MLP neurons of a small language model. Each row is named by its layer, matrix (down: output weights) and neuron, and shows model dimensions 128-255. Each number is 128 + 32 x the weight over its row's rms, rounded and kept within 0 to 255. Numbers have three digits each.
After each neuron's rows, "fires before" lists the tokens most often just after its 100 highest values on Wikipedia text that the model never trained on.

L5.down849:125102186168129148110139134111091161092176087102068171148131109157091139153157152066160118140128036130130101141132076139203121070087131151104149138127130140165131082139138219129125128090136136154129192131178101175190106109097132126141128129107114120191181089148107172144138129108107126137149170134177139171142129125123135108103135094124143108109117138098114173123083170123115077168121
fires before: "\n\n", ")", ") ", "8", ", "

L9.down1092:141100089159091112131154183150099093119119184112155172157138157082067175103164132120110113117154114214077180132131105144086132145149150121101116154150118102131194151119133155151114144094143051203137100228107126132135110187108193124155124102107089128122133132107116108153115155068151169104087155068124112183195141151146135153158127155126151133108115142191092153124107144135130143153113
fires before: ", ", ") "

L5.down455:082130166130159176138093140095109047119156128083092137132166133075103107162107154157087141174204089102172102135162100112060206127109123179144133188174104112113127146117170169209115136165107093115144111113189130087099167132117115096118133169227092139119174125119122133073086099123115138108162096113145194157140148080148155114145062083116137111148136094138077131125090136132155147142108
fires before: "in ", "as ", "to ", "with ", "at ", "from "

L9.down1103:180109119140125126125076124133175208070148127156152152169139149124139091121146177123080107131189147101152174117161135084126105183114158152190178088173097158125148107160097113188137116168116178120136149149168187194125099142053107042147121138078156106164174078067176148104145115173138086137152107161144071051158137155088089174039130165136170147120120126094159153148102083164121108127127
fires before: "| ", ", ", ". ", "."

L3.down387:151124117174171110056089169077096112140128154136150131211183160159113107128120101178083159182152171143162125127149131168162112128128140150130089131050121162067184162147111157093101156117150150141079061136108115099143148165059094044159158190104148161153114133173150155132141139101146161150114146168096146114104075083095153167055124146130085058124133077112133112146133086177159158155081
fires before: "| ", "|", "(", "\n", "of ", ": "

L9.down1466:134098158163131131152163122143130164123115137160183110134113160156106165109149115151119127114053150178090130099087117137092067129157108126161099194123173104092145169158165121186131136069148111121104146126122149146053108175138104156148145119091131176164148160199123121151093154126131084111091115102131132120146156108119115136113150145128175157091141095165118142166093123149134145133126
fires before: ". ", ", ", ".", "'"

L5.down809:128088142129114128098155134136178069157132143080135091156114130093071109141132092155086114159078098106100135191176117109149114133171162102131200153157150142130109111139098149205123107140118184153165103135117138135122078166105147141177179106141134132123129074154154105123105107095093095187116121158167156059113173193098161156146081159077163141139118084127086201110096102181082139104124
fires before: "\n", "\n\n", "- "

L9.down684:130085142169083110102048132130177128113130168070141139112123165180109135169080016162119163099096214109148142132107097150132095113151178151115178109132083076153107135131091109129149109160098115175127132089104126108079155154086173108124101142094126139154096128150105168136115175118129113118116127145127195177110155147102115105138149126065128175116106118121129139115125153064150115130138
fires before: "8 ", ") ", "7 ", ")", "9 ", "\n"

L9.down374:094111067093134149086123135134185142159067173149112152117125176138112120118105106116090173144145050139138098114157107126169142159104131118186166142164087083148055106117101129129140135210125172158155141170166146108102125194137140122154112129094138130132109124091101166129101145179127187146157155100118120164204130169137163124124189170086128141137083160139141155098100185082128120136181
fires before: "is ", "was ", "of ", "in ", "=="

L3.down1239:065152178130090172146128106127100109158099123176146145125170142157126086136114136175116068110135127175103155091134116099104131126121130106087178115172117152115090050154063128142091098151149144135125132140150116077085153141118149149087150091144104074184186165128067158097166129093147066157096110177150098160179077144124158123117115118122136175059106125118123146114108103096169162140154
fires before: "\n"

L5.down641:117132147103146109173087124163176128123114099145157195171157148160144159138161104171051125176139111164141103134135175153122154129124112099118106119089139098159130148093157099154128116115101134120134102161144157096127108145140131129120083115148120114107177129081164133129160123061163113146150198123142121137133123150081162207079134155113133154110146110132111064122167043149141101116076
fires before: "| ", "of ", ": "

L5.down466:129187150151170206187104097140106161125092135147120144150144108208107119119115101179083189119158155098133138121100126142094140193134098111084142126172117115153103134124161108123150129128124081142103101159151108123136132140132139120124109133145134161108093107133177088114200081123125132178161130104196094126107113159093070136147113157176087150060153123128103142107134182020099087072141
fires before: "\n", "\n\n"

L5.down82:102153090129130076127139087149126169066145138138115119179132100148095153089082063132169114117102143142129110121189112036122116092119120144112101139127123173122099197103144114115117167168142140104096106135118160149183105120152173080072138150127095100159110097123118154117093204120090128136124163114139110147111093056097083152122164090135152106133206193125125133155144104145113132100158
fires before: "\n", "\n\n", "| ", ": "

L9.down680:198129141060143174124114125129169110135128131149139094093095108126153136146124108147135122141107162137169146156173097155140088117166155141127155145156180142134166144144108166123202123182123152096152142114101167153140116148150115113121188154165084146144123092111058146159114166095109086160133165182130129114156157076144146066116093148088122139102108096076124137164127178082086107134164
fires before: "–", ") ", "\n", "th "

L2.down652:099157157169171148115127141163160150104079116180085134094139093106132111134098187113132149185153104127114118160153160124066123110118098143140115124171079183141120119128085133097144157191054167136161160191166152144096157116071130118104089056150173157159157175118156118128160126140205094085160202141132158068162121095132082097152131069116152106112117139153097137041141108100129116139149
fires before: "\n", "| ", "==", "\n\n", ". "

L3.down1069:154151117151140201135191174141082112170096072149139152067111124124100158140182107144098108114137201089112142136124156120125073112113048121109092170116094145117147052163114159151184071192106121110114152110131108148201112113205120130129105150156158132131108151096104181083144103121152191118127103217176128113150166073147118094118082098138195116087169112220130096190104069069104116129169
fires before: "| ", "W ", "L ", "(", "- ", "6"

L3.down1285:160182140108148129129165143142122136155109107161099124141121139180140135130134076129100133139107141194098111149169040127118164133149120130135103115151092099165156146115186122134081174157169110148133172116168142051133095159146046138160152156155144114179123102218077104155153134086168122180176129155080132136133185066089137136158136106073042144110143172137117107144125099113179122111168
fires before: "| ", ") ", ", ", "|", ":", "\n"

L3.down1460:121117195088133182158096133140154110100118104187086111061142123137125113112122103124123163128123096156070053097172097074048077108126162153131135095198113146090152072167134107116107138139155156160160153106186152146149147094154098091147109099081166082079168127073134173062108140056173133127151076159082124092157135144113122103077135199147159107103126151108144152103165158104112118100084
fires before: ": ", "the ", "(", "its "

L3.down293:145139181119113129144149201145147128181132103174084125093133148125100096147096097163172135139116104123184133115126175138071181156130170152154089156151046102149126089156116102088121133208158126066097121151116134110129105145180119076110097125133063154139110131120156121123089122199095153125151163145130140123160157160140142095088089115113152153094179135138144176091119124156192124090145
fires before: "\n\n", "to ", "of "

L5.down870:155089086124130127100128158186140113069122188100114144210153124104055081141187175139109103175090166105119101144160172089100141113135144052135176129150128121143074133129114155095171139132151123116074168137155094082069161116134121127127097118129149119093100140140114115036082117140095154116179085135132144172154117086131105101089148104161115114158153070170112070148125154104086112124114
fires before: "\n", "\n\n"

L2.down209:134186160089050123086174146129093173091142149145162098134103126161124080110100125164070098123083198080112104194139081108107061146101095112105077118178148097136111159146071125129153131071112099151134081068090192125143106129122116106125169165139147120108148093133116112106184113096106181138122107086149143107160201101154119118117121126149139144159143111140103182156128191102135092100076
fires before: "201", "199", "200", "202", ", ", "192"

L5.down26:079159139076104117118134147087130156078098181145090151145123102094128164091166148109147141168131121127041065161090140127141138162163075129125114126208143145111116136130181126111141208128150138198126107153143179112139135130174119144126161153095187102109153087103124122143145109154130085166151184076185147108171167110128143145152156140175188097165113135189137115095120119157136169096126
fires before: ", ", ". ", ".", "\n"

L5.down777:129118124233105157099081074120091093155146121100132183106114141138127090140157152149106115179164156106121117152152130177106111117163150125123092106089058148128125113154133087090114079089067138132147169111148137124186144106119164163097128126149072118172154172076119133147205120178108089082147151159126186145132168131088105091132127106111143153165157118114142123120107135136073114165172
fires before: ": ", "\n", "| ", ", ", "on "

L2.down420:112127135148136104122007127129149141112098143137154150133183162137086115130108064130124085140118106120135157095174160161155166079163075176115102166197130129129106155079104144119162076100149096126114150110159145132123125152112119140069081151190078154148127186114123066066151105067084145100138123164141175141133192121161164119085115132113079148154146152144120178145241153106124092089181
fires before: "′", ", "

L2.down217:129133071146127109123165187158137148084155144121156144098163131147110176156126133109099119134107108147166122149199134113151085143107188077171154147088135121085172146109113134204103175134155149129115162172126092124156105149163143096144138102083076145139084153122143160146095135182117105168099115146098142110157099109136136103130098162142117107183131152070145157143099089153112119169171
fires before: "| ", "|", "|---|---|---|---|---|", " "

L3.down54:107101153171145124167186156119200101047148122137121068158121084147098147151109121088135124110112168111107107169088175166135131083125089131136155207123115123113112170098119118121122098136114133113166152131135108099175101119145115137211167131093136148133161121137072150093192121095108153179135155138161115150099161075129106130165072093106138127157117098052137141144118132145119168063118
fires before: "\n", "\n\n", "===", "The "

L2.down1200:116133128172180119121151119180135160147151135128102102116105176139197107171132126108167134163191211115074113112138169138109078138084135116104130121092104098142135132123166160057105107116111144132147109127154094158131155142184123153087152173100133149091123094123222094129077129164120151114123101145186171098114095114135078162156117110181092121098160151165101122097099166125128082139096
fires before: "- ", "\n\n", "\n", ", ", "=="

L2.down15:173142130087141126148173151137117111190149139141085099176187139116103144146132196153110156074048104124137092075134144144138120110120108090173133083062124134152187108178065138149161138145132135167149122126191160124143123170150147105184121128178123111106069120087124140116100135122142130129145158176107157121138142132114106160123127136089182132151111116105135117070173092131110130130114
fires before: ": ", "| ", "\n", "("

L2.down48:060114132191107148099125082110142130133138132129128099134189121117153069152160148202133060130136154112072130136102096135174121136077145191085143073136141095097138064144161182112118176069124133154134155115125105155118123155184120125121177110136091105165169139161137117131077100179152175124093122115083142161112170138167087134137134142107149143171093125109077144063076109117060085122125
fires before: "| ", " ", "|", "|---|---|---|---|---|", ". "

L3.down1531:087126110083157118198143144183125154094136188113085082095158141132150140153121148093141140061109141079150139103097136192179159086174129139156139092105110103128172115152105079094121140122053117070150115139107172114130132131183118126143114114160122128183098209112147124066084117112127119060125128155079160083113070160106144148119132087111153139131149139093126118133142141155081126117087
fires before: "| ", ".", "a ", ": "

L3.down702:060180110093141118066112150156145134103109156131172130103122153117093170142195108058137128167106084135176081092094161182135162056158176081170090098126104098116133137088073119151141109116096110119135151098202150056169164169098124156150122095171132147124132099097157149141158152069151118096151157157096144148144131159129098161181124245154109131124138135126138132150120152140127098116112
fires before: "a ", "an ", "American ", "was "

L2.down135:114150172128079075143102107076136126098105161061088122140107130072109128137172083107114110143134234167153155146132174142088120122157054097156129049203109164151112102109129073089161074084119106136112077193114132161099150167132148172188171124126109136187110128098173099059076119161153122074144128140094165107159150124143154115149099078072097121155094122109102098129146086092163149116113
fires before: ", ", "\n", "; ", ": ", ". ", "| "

L3.down964:082126180088114156105142122097135152160117082107169089099139140206081067115115137129106108160158114156098180022101111133096106065109112123171139089154117080177193054095101163141128151142083169173145125167137042129122187143078137145112078107066204126160131100139123144118176137092116187092143162134102141111110112156176178063156095149119157109146123101185158154172181113142124147093136
fires before: "| "

L9.down411:153086082134121086148145050136157103086149135156171144113159171117144139185069055094111146172126122127180125125165118073119115184123108188105174096180159127102120079190106116153081113170134119087169111112139144103106103158159094109114195140097130132118120073122147120113117110173146168098130191158137108097176157161159069199150143140141207100109101124104136100164157123168106178134116
fires before: "\n"

L3.down1527:117156151163143149162105146090152049098115085128085072131129136182110116133092109094133155094190101153057177124082133186065139141165156169100070138130157157050137098109107105114174149089151108154154135111104131156109121140149169164159163132146194098106161125124168171123143094146105162147130146132182055101174123150119120110156110109115122163123083179141144101110153162111144125147112
fires before: "\n\n", "==", "He "

L9.down643:096152065126138150148157122134112161139131175159156178106079109121115142109150150163192164090096115118099119092140147140114157150084144109130114095141122134158150141121083110160120138089095138092101077124107094183113121121168120066106081141137153118115125163141098151150099149121176131143172156149180026137141173094072168177131130103101160129088192150164145159191125138115131115097138
fires before: "| ", "("

L5.down635:144077138127082146152125135148082119117146071125123083085139152111119101112147126129091113154139142102108163171123128093146162155148155127158106090091152138101111151128080136110130151092113081128110107148118128169140095137114105087196180110164211143150156130097142100162154139140122156156079129104104153092140173181090165084128099145137101098152128157096162218126043092093114123179103
fires before: "201", "200", "197", "199", "202"

L9.down371:102154167127160098096168154168062101101077131171133091130134130159122145136144165123095163086143131123151118078115148134122102099123161090111112103108138114101155184182107077147139188091130105160072099103098091109115093118126116139165154122108104188122145144148049145150097170133128116192114114079194112178159177093138193114113167145110091160144121065171089171091091107079150117111131
fires before: "\n", "; "

L3.down630:102090132070062154137137093143133125105087146122076160127168145100073126086102118112100133187116131103179133094140140082117148169074129140165105101207108146182189101131115128099133121132114110113107154108063155055139186090147098125156136191165083138121099085167137137117110190069096159114155203140136124136171164129146114090137079118067111115134124182143095160144090124075128160140142
fires before: "- ", "\n\n", "\n", "=="

L9.down968:147138069110101131141159106113129227165154112131146105122092138190118138092181129107118136142153139111084076145154109202087134130183140159132161128128106132148137176133113137112153095124160217133124131140136113101112143147185078085086158170139156168144161118156133140118095094049107152188123143157115086139140165140150078102173122169131134109107098086165194171116120148119157074159147
fires before: "'", ", ", ".", ". "

L9.down583:092103067203131174078093148145104124147108165149116099182155149135088126176132153184187153088139138093105153208104088170144089109169133118102171120184120214125105055160107134154139140104113133143113129113093114123176125130124131111099127210083066148114113119172128116067147161148128127152120169156133107112119139114118126157139114173151147130160161083096103164134131059136151154175072
fires before: "|", "the "

L5.down1000:109105145162088098129115114134146125097123166186113154091122164189116093098109133162151136145186101084186123155091080143141121058129113094158124144086110115177127163168169129120122118130177214167117198171148105158117132096191071123132147107183137124130133134181119107130125121118138087155192160111148108110095128168094140156156135147123104066163133208185137128095094125108097135122175
fires before: "| ", "(", "|", "\n"

L3.down663:141118158108139135162110136191179049081128082148146124115120082119109164108080183147158177150114089129116165159081128054082147182169156101087151145183104173160111141125156155151154127151123127130160096128136179156131097148124124112090143153150144114149113167179137135089137118074164074145124117139175130090132125163106134097123110107173089167116090218142094133153134115089089086079141
fires before: "s ", "\n", "m ", ". "

L2.down1165:201086162184084128161141143138130104074114135088094151109115097142075077168136120092158139214068126114118168093148119146135151136138117177119122095104084104129114148115112110150106116080095131127055126149156155090145128205154139098139141129117101144164098152061130176112133092151128099114159150139150143082123133131098148158066106132188108215130116165138145184090157159114124189108132
fires before: ", ", "| "

L3.down1236:098128161112162128164137155118139148138094117152127122090141117106099037140254149158128141132104127054150157149169122162118170130087171098110173150174129118096117116143164093144123103122163173146148162076124231111086174105109150147149155114123097122153099142141081131085144120149156128065087105146142148112151182191132122114182103117101128086176124169112172117113080115206128163119124
fires before: ": ", "\n", "a "

L2.down436:075107111160142170049140114151159135175143119121147107121100103107114220131101100124141154128073143117043080154115151117156161108145112078203163170120162114115168141083083124133144116069136181121070123140177098153109122115154139108161176107082136158130127119172140182076169169086055113146148194077148140158195100103125095078142128160133119076116147107113062119131115134116091094168163
fires before: "and ", "==", "\n", "| ", "\n\n", "life"

L5.down439:182148159133129081074160123110117140120117135137114167138170146128160109160078143088136128129177115089104125100160140104157180140188121060162158111179146131124173168106110061104139169127156160106105155155132106120157141155165137084148088141119163062091121111092112136145072123166062122146124153157172097109153122170145093166137076170098124127091060127163150083123167148062116113213167
fires before: ", ", ". ", "==", "\n", ".", ": "

L2.down1440:081152156152113120142161092128186123114114108181122146121134054148121059107191114076087126079128084150133157159152171125061108119124104076165119170143122065138106115127077123128153154075107128100126139118210163159122109118105134141139162145128082135121156046153224088087152093182069124132160149128127174121095126166148178070082186124103072126178161121157113170139156126126153126069143
fires before: "==", "life", "life ", "and "

L5.down1388:164119116129092163172118118149122147158152168112075150124143113116154117083150168094094168130142157078108103137149235101182120115108103083116141105169147133156083115153113126155136076069160182114144105213164099124141166082135102132140135119144110115124120125056149122140097110154084161110138139135118151101145129164166061146112074124118140167106116112151136140096176114079125100121177
fires before: "\n", "- ", "\n\n", "The ", "It "

L2.down322:124122101111082109098090082155118139165163148174150120078147119133118128147231109173147031099148076091162167109135143134135127163120090148056069176172157156122140105078119191159118153144104142115066160092187131097147102128123161134162174184125050106126123127163215119123152088154172101109078079149104163149103122160143114162105108121153137153135149145129135140105111122098114135151078
fires before: "| ", ". ", "–", "7", "0", "s"

L5.down1243:065132166103102113116047137153121083116162109129123108057179069135155099122143111091156137188116118080125111136140141121110141108157116082122096172172130128075088076140132110130131113127137076140161147072178170137109078071141097097176194067080078101128165172141116120108110102133149119167107132120106158095063215171079118114114107110172146133149107157168191132088123128104142100118122
fires before: ": ", "–"

L5.down812:156133194132171124121139162136087129168130178142165131109186175133167129102128173064075096159125108112130132134203110103127130126135112136144150081177114092155116087143130149116143090135133176112123116100155119158139126090143136081149104104150157083160125113128106160115145120141138130221186077150078163105084120128076084138128125129149105104164137183129151141139156133087121199069123
fires before: "| ", "|", ") "

L3.down1061:152182188151093160138077098152165124120090125137175097123100145118064143092193121088071106180135100100100143124121158104128067126127071102141146122139145106139147169085163127177148134135176136087082100081143175052154164129124142145155163123086153086133121123134077123127134136115127058081157159194186129124133153190200127163083073109114125114107163133124141173105123124121154115099142
fires before: "| ", ", ", ". ", ": "

L3.down1390:117106157114140106139102150219142157099129130118138110152102150127136153150091151172126117190092124126141111101151108154124112107129158137129117115079116178116150077145163126105098156130063142165116125140164125069132122172146117158137112127153072109203177080149147110061152130111144137170166155111120175169134147118125122133134144153124159123167128099107130079100095042174102097104108
fires before: ": ", "\n", "\n\n", "mi"

L5.down1069:156125085152073090112122081130124122113141107110065159148110101090114084156144112163155141126110157080119132106115098073151137118139113119122137105163153104056146128152177138149141183078052123083130116106149087124112088138146068071155130080116112102157148111073150151137151099111154065187126174125189145130130152125073105140100144178171173074136169114129089104131135178098153073075097
fires before: "| ", ": ", ". ", "= "

L3.down280:072104149116119144130142087134133147136087168115131120131127140145117108131110076137140137088171075108081096108124158135159144089120125086120125096133126108095110147118071077068133079138131122146110122138090128110140100101163092094114197112170107159090140091083106104163168146126107169090067092110125132140133134157110114117104141162140164203077103048124093131140170089121170187137123
fires before: "\n", "\n\n", "the "

L3.down302:179128156192106180126097175153106208078076123108147154121162170078161143180176153089090091182072077118124075066140160086129106180113108145136094176091099129130171124183141135140134142125092120118120113135087107162162143132134113141187162130105133080170133137113065210119144138160128187095141116080131110104137097120130173158143134113154116057055126148178096111144106151142186178082162
fires before: "| ", "- ", "==="

L5.down943:111104166200100121133131119101157143113123051158108138198170126145123179219154199153087135154177067140164147113137108168115143089151146153160086127122131144134138104132153138111050081112195092124176159119086173140106044148124082110162141114138111103128152079132151139077145115149119173134158123133101100101120116164156047096107092133088182130089124124175161131150156100079140159126119
fires before: "\n", "\n\n"

L2.down704:126191146097081115162121090146144111143177130146188128103099076125111146163127201121219192171055152162164131112137161054162123137125183110140138116156123094125131101106147144107105143088147137120095143181104125108079152149116123103134132144112101093083158153084133150117119174091155091189146124096137177083133182135101120163180147077132092125142113141142137173151131128095102086052111
fires before: "| ", ", ", "–", "′", ": ", ") "

L3.down290:116162107129167119110111134107181161168136089149111154081114141207176148161108110159136160147152091173151155155152115163140091137098166159143079201108094227098105132094150135139115087041108140173142178100154136076155133096125127139195056139105077109132128093125150126190142109192140128160075060120172112119139140116124121155098111106115128109139104098113074138115104078159182085075156
fires before: "| ", "|"

L2.down346:115124091150127121130114129171116167169132116105089099090153158141164040175179205100146173082136174126145101149140173184148135092148190084106152202095145130119142120122097082112149155161129182125100188132132132088227195131145143139133127151151116089133112135127184132097112160124136121179114179128149126056150154138116164170146098198163158151117108096109142092144124114093154091122171
fires before: ": ", "==", "\n"

L2.down1452:124108108155118091173117118108078155124159117110112142087088124168064123157130121157136141127107101147178105174079166058088168126117090156140090069122124162176125143092152038117160147112090100118091080211093124092116118145110177105126142171042117117142122136108102167166157123142108099141188185119191142142151110118185099102152119157114147084150191119151125130082175104132116116059121
fires before: "| ", "–", ": ", "the "

L2.down1238:151125129109159123166099127179196134139068145101137098148167168115204146141161133112100091122162161155146164128102191182148114134086065090125143105117153148141148131142155130167121163143119091169144186130184159131121107090120147126111081133159102134117090142120150106130128113088075165070171170142102187126172082155190176174128116051069167095116126100151138120087165125142164080118120
fires before: "to ", "==", "in ", "for ", "of "

L3.down932:144120158095143167096105142135140111152141115141148118128100133132106100125069092099114134101134139117172104127136098182105071113148121104093129113107147220119180143182140212142121122117155091182165107124127117046085105140068114031160093109106102154159090139084133139138209168125130143123223104196139136106179113078195145052110105153061169111173115176115052121093210141108118071191126
fires before: ": ", "(", "DST"

L5.down721:166119198106079203133146137181162105126074095117105139119112112176092144071142064092112141148094110107121132164124189150079089089101146165103199113135151077177123129120112091157173123100160144131110120146113081088133078215144102144137123217106095138134105121100144107094154128146110129100082133120145121103139127124159100155156144170128140171116180088126110155146100167103166157104136
fires before: "\n\n", "The ", "In ", "=="

L5.down1522:139159117089144129117127086096183127105129207145147126133115073145129111127100092145141090089161096127163102174183227105024128211139134128177109143127107130148176171151176156169125155084137100142105123103132034164154165080146132115117101109174149188129111111148130103174133086091158131145157067114196136141101127116126110092125128090151129149169152127157111102102108108135117122119137
fires before: "s "

L2.down498:099103168083075121108105130100083203093135086139113154114098180128163107164114131092215144137139182131152153156115049090188120145118150120105133141201071114119091122124140132089152123102138108076111165103097175121164179107110107143123169125122095112175153138142125084108072156093091156140182106144148082110133160147169123177148110102095112116153146127172162125160115152101131150146106
fires before: ", ", ". ", ".", "\n", "; ", ") "

L2.down620:088142129105149154082177126168181197113161120166130148187097217064132163158172190181138127168086104145139144112078154122161126160136126128138153083096173100190107108094110140093144099186144112085120159151147101098180128109129158177091081160126140092116129121095125161126143101105173117135180188158099189153112104105127181116160118122124110144164131132117128108152143167131111140101102
fires before: "\n\n", "a ", "an ", "born "

L3.down1036:141152198162174079102117087112156100125096095186132153122178136119131065082096149107178136165153145138148153131118172153108151090036084113171095085123124131147112170100117110149143173116155104114075135124118163055206090083110116126091126154100133084117134126167196069128137102134108123115148087138178145124157111154119095170157165112142170147162125106121155146139166137161140154101107
fires before: "==", "in ", "and ", "with "

L5.down303:129104170146165133084097078155132095166120094103085109094197113094160098133172146156099138152109176149122137159138112155169155132124134123103157149148128167176128096121120097125108123139163126120182111128117146073099183157106133095106151159126132119122176160146140128071159102175150120153107148196135108077149112181154124138119098157136143154083159138167114146102149089140112064074154
fires before: "\n", "\n\n", "- "

L2.down1229:150132137170199134103142164130155173115117096124137178108118161096125125142192141161093132124092129154128115086162197151114175179116146088127147141103101113133135110140235136161098180162136063134113112120139158102109025106146137125124161105106139136150157049128089124109156151104119079127088194173158125130102135143134129149111088110162131103081109091108065102128158142069162102124175
fires before: "| ", "″", "1", ": "

L5.down829:100086110111106204169158130132128112098142213109119157113090165134114108078132116139195149145107142139128112155136122133122109185121087125105118112148119118063056139132169133150189134090118127135059124151134097175090147144173121102164172152086140173144115116112124153109104114113136159116116088135099148122081109140142113147161105180164093163130082112076148174053123124116085076133095
fires before: "201", "199", "4", "202", "197", "200"

L5.down210:142213102134145143087102094174120125141115114102112164110130130117124115115138127130125112128078120091175132103163103120072160133155100123084098124186115120146113136142199092160138116145129116147112175106147153141049162129132117160113113099111081143062091142097184107143142083157063104127111101130194136135096140122157048130179068184102105166134130138141107089188051134168111121145161
fires before: "\n", "\n\n", ", "

L2.down579:085140126148146103125078095145114172123091165127124181112126121141140119100094120116110111174167153161079118152033171156129149059154128094123139184109160158152165157096111101127143157104146180100133139147140127141154126111148123075100157140140134154125108142119095124141078069138110133109102107115179082147169153172105071110144073140109120084085144119120097144140124164073097111129116
fires before: ", ", ". ", ".", "the "

L2.down1295:190127110105102108099150152121129133163125118136124096103174092123079162130172104122109107154168095109117140134074098168174105197156123140120131139113148137161179151148128151139080134128115086098157103112089096092080099108111090112142127159079069135146149143173089146120063144143060122133106081134118138117063151140179156099103134158109146113084177087146143156151112080138113157173087
fires before: "\n", "\n\n"

L3.down889:118107178119134132147144092140125169085128157150163107085104098113094075126160109190132062105160084101112133116090070094128111119123146166131116105166131110171250131086140158156173169153112142153125212144149044107125132163142098152081110146106100102191152092130125065152127111138114180170144140172120114130160190132119149162161181144227085139142110142168069152087095167139100062110095
fires before: "| ", "Vice "

L3.down1065:125176198166119168123080079131129154184110148135129184069155157153168101186095128103124169146173162133144117111088102138125134073075151117113103116136188076136120130146149075144126143149138121109075194111138104004087171177102109120135152153116092126116191179081224162148137124175139163151149095120159145158148129118147124147108145130161168143136115109110136135156120145073092125060147
fires before: "\n", "to ", "in ", "\n\n"

L3.down1158:200074118129141151106095171123086078167095092166121125160173144185169104092134149118158139108127126136130110122157180163105190130138114107125122084114125168070165141154131156076152117144141114126148096117174095110173173175156133100120161201186088193127171162130103087116084163154104157135163167143153191128137090113151109196095111099092040093173235108106148124104142142121080179110119
fires before: ": ", "\n"

L5.down1020:172132127176134125154179150167089130119148156120136156166100147126080099152153126131178140101124115150169053159149150104101122104099098152134185127084139152106075157155108137146117123181077158118130118118098168143160106138111126171114123081107130029119095093158176078158129103091191154094143112116130130121160089124134127171075202143150163153093137129105223155152135138135152029102133
fires before: "s ", "with ", "the ", "t ", "in "

L3.down1337:166117125064120136098150094136161110158141157124089163129085124128153114066067099135104102119064203097122146087139173153124080163129124087120088140125103140169122140120209148112177156179103136125133066081103146193124103097102084148100108097177085146136105117135093073126117119147090164135119050086138063104126170110140156095124163116125166132133161195153080082161119127140114126122125
fires before: "s ", "\n"